config = dict(
    n_layer=25,
    d_model=384,
    n_head=3,
    n_kv_head=3,
    head_dim=128,
    d_mlp=768,
    vocab_size=8192,
    activation='geglu',
    norm='rmsnorm',
    norm_place='pre',
    norm_eps=1e-06,
    positions='rope',
    rope_base=1110.0,
    rope_fraction=1.0,
    qk_norm=False,
    attn_scale=0.0884,
    bias='none',
    tie_embeddings=True,
    parallel_block=False,
    init='uniform',
    init_std_qkv=0.0181,
    init_std_o=0.0,
    init_std_up=0.0181,
    init_std_down=0.0,
    optimizer='muon_variant',
    lr=0.0014,
    lr_mult_o=2.0,
    lr_mult_down=2.0,
    beta1=0.9,
    lr_head=0.0057,
    grad_clip=1.0,
    warmup_steps=200,
    schedule='wsd',
    decay_fraction=0.828,
    decay_shape='pow',
    final_lr_fraction=0.0,
    batch_tokens=32768,
    seq_len=256,
    doc_mask=True,
    train_tokens=360300000,
    steps=10996,
    dataset='wikipedia_en',
)
MLP neurons of a small language model. Each row is named by its layer, matrix (gate and up: input weights) and neuron, and shows model dimensions 112-239. Each number is 500 + 25 x the weight over its row's rms, rounded and kept within 0 to 999. Numbers have three digits each. A neuron's up and down rows have the sign that makes its largest values positive.
After each neuron's rows, "fires after" lists the tokens most often just before its 100 highest values on Wikipedia text that the model never trained on.

L15.gate417:493495490500483473450514505494480488498519513526455483490509537503492499529513493504510513513548548528489543463506462494483491517491518492489483473485544505510520521506545484537524448493487528523442507523476501542552508459483556482523458511473506497511487478498532525500472506499520483513533487473505497468473523521472489481537489520449498464519476493535540478518524494513459508493517
L15.up417:465468452483487489508518459520462476530508486517494522507527512476502527464520506476498539467503542498454482503569442487508491507522521563511503505480466513538531486506540520476506538473500513520516473524502526519571518461511515486538509509493477491534511536479507435487522499523502537464477493485504516490482525497514502481456505476499484518496486463483518481483512492490500479506545
fires after: "-", "\n", "N"

L15.gate215:462500480461494467477500493500504514498530544505549488482493536521490491513484435492499527499491499473517502507508524493516558533465505496523462476464487500513498518522503509479496484514529518494503549497494505527516481468484488484539551528437522548485472484483522515487494492573491507506506494521484528498481538507522509493546501496493478475524514492426524508477500523489498514466501
L15.up215:461479432505524489493494488505500527500526502492531480522499501468470497478503442473514508494510556524493485494493466491528490477469456465482483503487489471522469470503544499541521527469459503472494488470468495476475493528497498544513471509512502536507501505509506473494527493472517492504510480509477456528471551497482478493467503542498454483522526484529534512435521510543494503535519
fires after: "\n", "-", " R", " J", " G"

L17.gate430:496509484501506483515489517493527473556516496447495559528482530502526535485520492507489505472510515545518482522496466524477513546568479509504532528463464468511472504510514467513491508468500508534454488486487478488539437535533483519471502464495458504507476459490509530567470493460495501522519454526472510510485505470524477527532504481495469521454519508476495486523517483456504485492482
L17.up430:510528479508549466523480506508452517523492493483443556502539507490514510486508487523496472517507531461490466499522496467536498525506572476541517501530488505462493494531493506525556476508525485509510518510495515495495494522518429497457480546470495457508469542499478490502519479476506538452482505491489477506501521485523525477526456513511510522536466525500535529507514493491490531460511
fires after: ".", ",", "\n"

L4.gate142:484488467486479478509490491465487489504472508523482437504474491489490511474533559497509542497493512534478477509526467532507503494495465512541480521492535457495511434520515507463478478552523482476481498538466512469479474511494526488549502536430528510494499517494470495469479480510496528480437486472498505531476490481512495502522491456482509503470511522489509474451494461554556495467481
L4.up142:495516512521509526478484501489485440506465494495474443546543543532521507493499490499490518530472509510497521513501463511448523475504526499486511471532505489452525489478451463539469508517445496510475488501465528507472509536496455487498501474482476503495541420504503477479525489498506556510549486469464483496505519516515483502535524468521467536469518529514509508487490509493522497510514
fires after: " |", "|"

L7.gate279:516504513488531491462481537527519504489472497516447492533476525500481536509508514526496538514514526555514471484543520452501525502481519486480502515509470504506531544508546508463449519480462505486482488497493515553472505489528561439503524467526543506475459505525510575541493510503513488521500521478503499522529484490506473511487515496530499535484498520468470496514485520488463463485490
L7.up279:471490517496502509513501454503518544493527520484524478505497489499469484457487468492489527465463528494488512537455477524520529509532499514537519458499499487485517518471481508497446522515498490454461495494531488499469512532494552483496508478501501558530449511488443481471511460496545461457465471554518500532508476491514515445480483455504501482507516485502492492478516500462506552471457
fires after: ".", " Ro", " p"

L7.gate3:549542492481505472489514506489503520500491473520466524510520502452554529489483466512480512553455458476543526519507529520451482514528475555482502452514561464506520475471521519528507481505520532479500535520513532484522484475488483487522528476484481496478459525502525508486535495520497482525494479456474474548492499457501532510526545492467474480522499520509485530482511507525494486550488
L7.up3:511492443500502529472467479496525486494448500446449513508515486502476476487525474555535506435477517504501483474485503510527511509484510483480520494460495475494493482494484467501504542462501470490514516509477522454521537478508503512497493521485468505480523480510516515546474509495537450504509505491507538523508509456497510514484472556478485493504477555480500497520452489518501488492482
fires after: " T", " t", " H", "T", " S", "S"

L4.gate577:471509531501459521502505460494490496530511479515504512508478524457501531483476493497501496523523454490525510473512513446530568496509521544503494524513473506509495489534510489486470482468475514515519494485501515514522515496475513519539501537459503502499532479499503512511505497526479494508468457529494452493512494487483463530533491520551477563503510499475478491512543517499494495507529
L4.up577:467534541512463512473521468468485492502514492512488509516488520454499549504529483491522487518531480489495464492502539462515552527495513532477496513487461517513469527518479467489478500484497535520546490461534519508506529471499526545494542490513506460513529522536484478520543485496469506526500482513522482470492504444475490515509472476490461505531511504486506480515494467522538525472503
fires after: ",", " in", " of", " and", " to", " |"

L16.gate289:511530484512506501499533541513494516491500494457507474505483504474513516512560472473499496481518509548425510523455519467522510463490444484489555518486465488502481515502526481497494492502516488479536478531489460520504482520473522534443493512507483512483472507529520507539554478510514514520547525533501519552495497512505507514519525543478446551492483492489498484491513496513459474474522
L16.up289:497518517500454495504459495469547518530484515507512510473485490508478475506475453450525519501456530483520487479500484488532500516545519496450528518546501506492519506524503515507492459512503493465461496515487515547504458516511492546449490509540525484467515539458533496531525560505517517479527503489475514482470484515498533550503447498519480506490473505506519540466518489527519459516502
fires after: "\n", ".", " %", " ", "|---|---|---|---"

L2.gate552:483464493442516451476484511528521511484484433461491530506495475492467554518460501487474493473510478465480504502544476470500530491498531521499445457509478538495440506461495495480532491534477501465522510507525536504495458521505510522533492487455523475479524463464514476481509500509490493523490516456495530513466493528494506511497457476438488485510462483537525474501476449516531506521511
L2.up552:499503509434524474522492514479508447520517532521526492522486498466525486481480467502557549494491486511433535470516496495505475484470524515525456477518553474517507521528499504497506499533501494530505515494494515492565539503492509530482497517466487510504464473478505511465541443498536493496485520506500496486495499503487477477501487499454500489490479522493503480465518504519506513480475
fires after: ".", ",", " W", " to"

L9.gate454:503540448468504472516496525553493520451502497493504459475522496465499518520438515493471499511511494482488506509503480467510506520540459475483546507486534533479460513445522490531532540491490508508498518494506481494506441484543512518532470515508523525480480493523466553496459541445504512529500545473490514517483516515495503468490509517489479504515496484485517507521494508505492500501529
L9.up454:507532465502507494555509514448501533512462477514534504499474492470535516526460516461488468510481513526514519527530507485489491512460465536528487502484505514508454531452508499506525528481466508504542513534495498516500496527521548526492515488496510492511486512546467483463529502493519505503488530503508545500445531516498495485509476504490484521496470472498498508500495452522476505514524
fires after: ",", "h", " W", " K"

L7.gate366:517489524526453546523504491532482500465500474532500489508490523480458481531517526503510520497525502483467499508559504512540484512510463486526520551449485520506492541518535476494461519511479484520517494489488493517544479496491551489485525493524514513526536481518453525518484485475502504490494509494518514493498489496518501495543546517524481488548522515510541514538462497475479480467445
L7.up366:484512525519498522471511504487478473494463501501481501506533529442503521535527459507550518483530471478478503492525507499528486486533503512521525531483510445495505509477520473498464494477514486499560471510499461518538487508502532474461487509522500496479486487510476486478462459500492480503464503492517480511482531493510546538520525546492473474516501507559515539501485475492504470501497
fires after: " in", " the", " of", " United", " from", "In"

L5.gate157:492450530511507455497521534525478521513468474459480476496483455518479476494480541495501558521487524532487489488502471539463517509497527530508526507516508486486459524476465495510484515517500486468480479518531442496521503528513488544497551490500510505488509521502494469502492480479536483495484504521496536467474514506493492475501488490510487554447514478499502502456530499514455520522472
L5.up157:525471488490457471514524491446465466472468483494514538509511482501537488461506515448532508518464498509534502525491487508521484475460464512480499530525514520467490502486486528559521505478495452551527537485583494498515469506500466484501535486510478439499496497487528453482460475510488461537492505522506467515483488538496520474511502460487480534513505515480524494469468490521519474450490
fires after: " |", " For", "==", " M"

L9.gate529:503526501453505517519480471508515473529487506482509502488463518514538491482489472502476484506512472527530513523548516486510518539506520470493537540520478502505503518485513509547512448509507503490506475484498512526523522549502487491502526469486534479496487454506464539530505547513506524454485563503477501502502521471463546528480558507498535495473490499508516487524481511482523475490496
L9.up529:487499504495503487518483511522499465499504499487516513506534504486489483463435495513459488528444511493459514504516501498458499518459506468494477495524505495531497521523527542468494475524534484466526456457495481497509541511487564500487474469502507478515483489483515496503542486490497464480460515493472504497504497478530489519489558491488518477499489500527514475498460502497519528473497
fires after: ".", ","

L16.gate476:492537501498531463480485518513479461480466499542517515466492524491455531488483530487507497507495560540486488497514488494546502495517576513461524474516497505445475516516456485471464536520543473539456494506547499468428505490516459538494514529533486487483475531503466515528478519446509469518450505494509467508497508500486517495458478541489502521480466505436506533517483473484466519477532
L16.up476:533521476498482509504503478474504494488499500475528507464490548528466523532485477519505485477483505516492480488475500535497505519525537529518470496540532501513474500510525483521512455506517549466498500467493505487492505469526514468466528507530491474484480503512517519530472523543509491520489483544509493441492497544542480461504541490493469513500510515474471524479493516492477535463508
fires after: ",", ".", " that", " of"

L21.gate237:505471494486524487509537497460513507500494476498524478539461501495502528473484492514484466533500476469487522507539515523470530488487565480454532479519509509474485474453525516513501524525509474546488514527495498461511533492528550492556457494530515488524541482510482513477517493418492511487514545463459492518499504493513486509510499457511502502481491528417538450478542482481497515498525
L21.up237:530503504494492512514537520516487513475474500525491462507469503522517540455495512508529461559465514481500553517506456518558539501505489482491551471475543471522510491455482501464499494528495543507458524527500521525483509498520506469540493502541458486500490459490509494505476520485474521464494492439484501495520530488481458514490487475522487519467496532493496517437516475490544554531528
fires after: " |"

L7.gate659:522546484536498546497425494510505520444494464494509459528477501468535525500466524492516466513518494512488532517505533521499485525507481539474542451511499484510487483541532493498504527527482520480467444523474486512465477496503480540467494481510460511493496467542533487509490505448469516509501537518517510576530493461465465497483502537477472470497512535490491458443495485465487475519516
L7.up659:483543441502516506498507449510543508503503450507479522535465520491480491529485498491495462472498509527518512490506508520463489531480526483527511549490471509512502513520488427469548497484522513489512512477498556497489504527506499524503475477484499494546534478466464448498462503458513545482476551507525518521551513503495480517515545483445492454498495492504484498521510496524492486476476
fires after: " S", " s", " anim", "198", "197", " t"

L9.gate484:508488478535514497549502515472523535455455545518500497464499513489497483493475475569482480484522473507490454502506466486514470516489522482506497506523486545470545491498505497527501522472488509439492519527519510503486521484498511483488529535493511504541431508491464519506505464497486480498483489527494505527505491495504489472484490469515482509480476509523523514469543462487517533548493
L9.up484:519487509507491509498486483487500515437531490496455516483484535497513511504537515495487492534465531502512537510491495460562503473462532527443493477527513520447498506486491505549485549515556520518475515477498476498530510488488478476463512471467454518506540500498493538495479518493474501469455515523472433512471505498517538531460486490491515502455513506493524541509509484496472478522486
fires after: "==", "|", " |", "E", "==="

L4.gate25:465474536505490510536526499533515482474535534534485513502531501484519503471525478465482519497503531557504468457574489513512523517493486491495512489537518553504498524517519460505434517491510502499471498501529520477515515496493470495512523493490483504499512492509552543498516466503519513472491450481474519476551479514509490494548461514497523518504434483503523483543507489564470539458470
L4.up25:512528509518501518507518524512510477490503507517503453477530508492482507517490460483492517518494518553536475474503492460511576556467523532507497502514461500475467530544493472498496524487513490484471484482488498474512528505540439508534508531516499461500527496524497517504541494508516491484491519458511503465529500499476520464507462490486495491457477456489523466510525509576468519464507
fires after: " the", ".", ","

L5.gate737:488518486501510492534505480467502528513489488462496482455475475501484532491506516512456539521513493473466518498520445508501535530516495455484509522506507452505481459514497478487515478505495512471430512489521472512450491488488517498527540477491528519489431482546472562512517508458457489520509507542472454492496517492522481491488433507489514505458477528480562503459489495487501516555484
L5.up737:513519452492492472493457482465509488524511500501499547490498503502538534471482492511516491517522498483452542546504503454501531507506496507504504481522533492480487490465487491524500525473502481462492501537482478472474546517524519460458497497457489484461524470472529526502515436463481444472470484511516472563496491496513481512491502515493553494532488455484487500495488467472514488524483
fires after: " |", "|"

L5.gate547:517503472532499502504507485514486516456517507532544506477481517529511522489535521568491510508551537545498496515531489505505458516441459507479474515526528480471489512471492499500501497482505518549562477521480503514512514493534494486489474545460522516509498511490478502518475474506492484519493487494523517515513469486508501527419485466520473533478461486465500530470494492513557538495477
L5.up547:515488475496491487509545503485502543438482471486548537494501513535458482551530515470494490497508493487463488514452470495509482478499481531497498490495505459519468503491488501477535494527471511497493479513523523494521517491475515491449513485471498493495498522518524515533474516484444502539458481523481541499466492518534493477471517492490481497490547506477535515505503544463528494513478
fires after: "-", " |", ",", " in", " $", "|"

L13.gate39:488521489498485506469509479442537509483483510531500467476478494488530498544517495513504518504542477510524448535545507476487466492463483491464533528486510468479491524488509490496451479448504484505519518527487519468477498518490529467506541491508490499472493502544507499470512516512486518510540531460496502478500517511528480476497513496470485505498468480493532476537469482445532496502544
L13.up39:479473447520505464492496490496507529501435525497475506481517509514470491473521469478472516545495521488508522527476488509508464509470462488474536461460504494476491461514486495480482537503501481492503514475488477490510484518485496451484516500502544497490485498482479488512517511488502488492482521442504502502481521446489446508486479528502494474476542490519531509529522478480477488476520
fires after: "\n", " (", "-", " •", "|"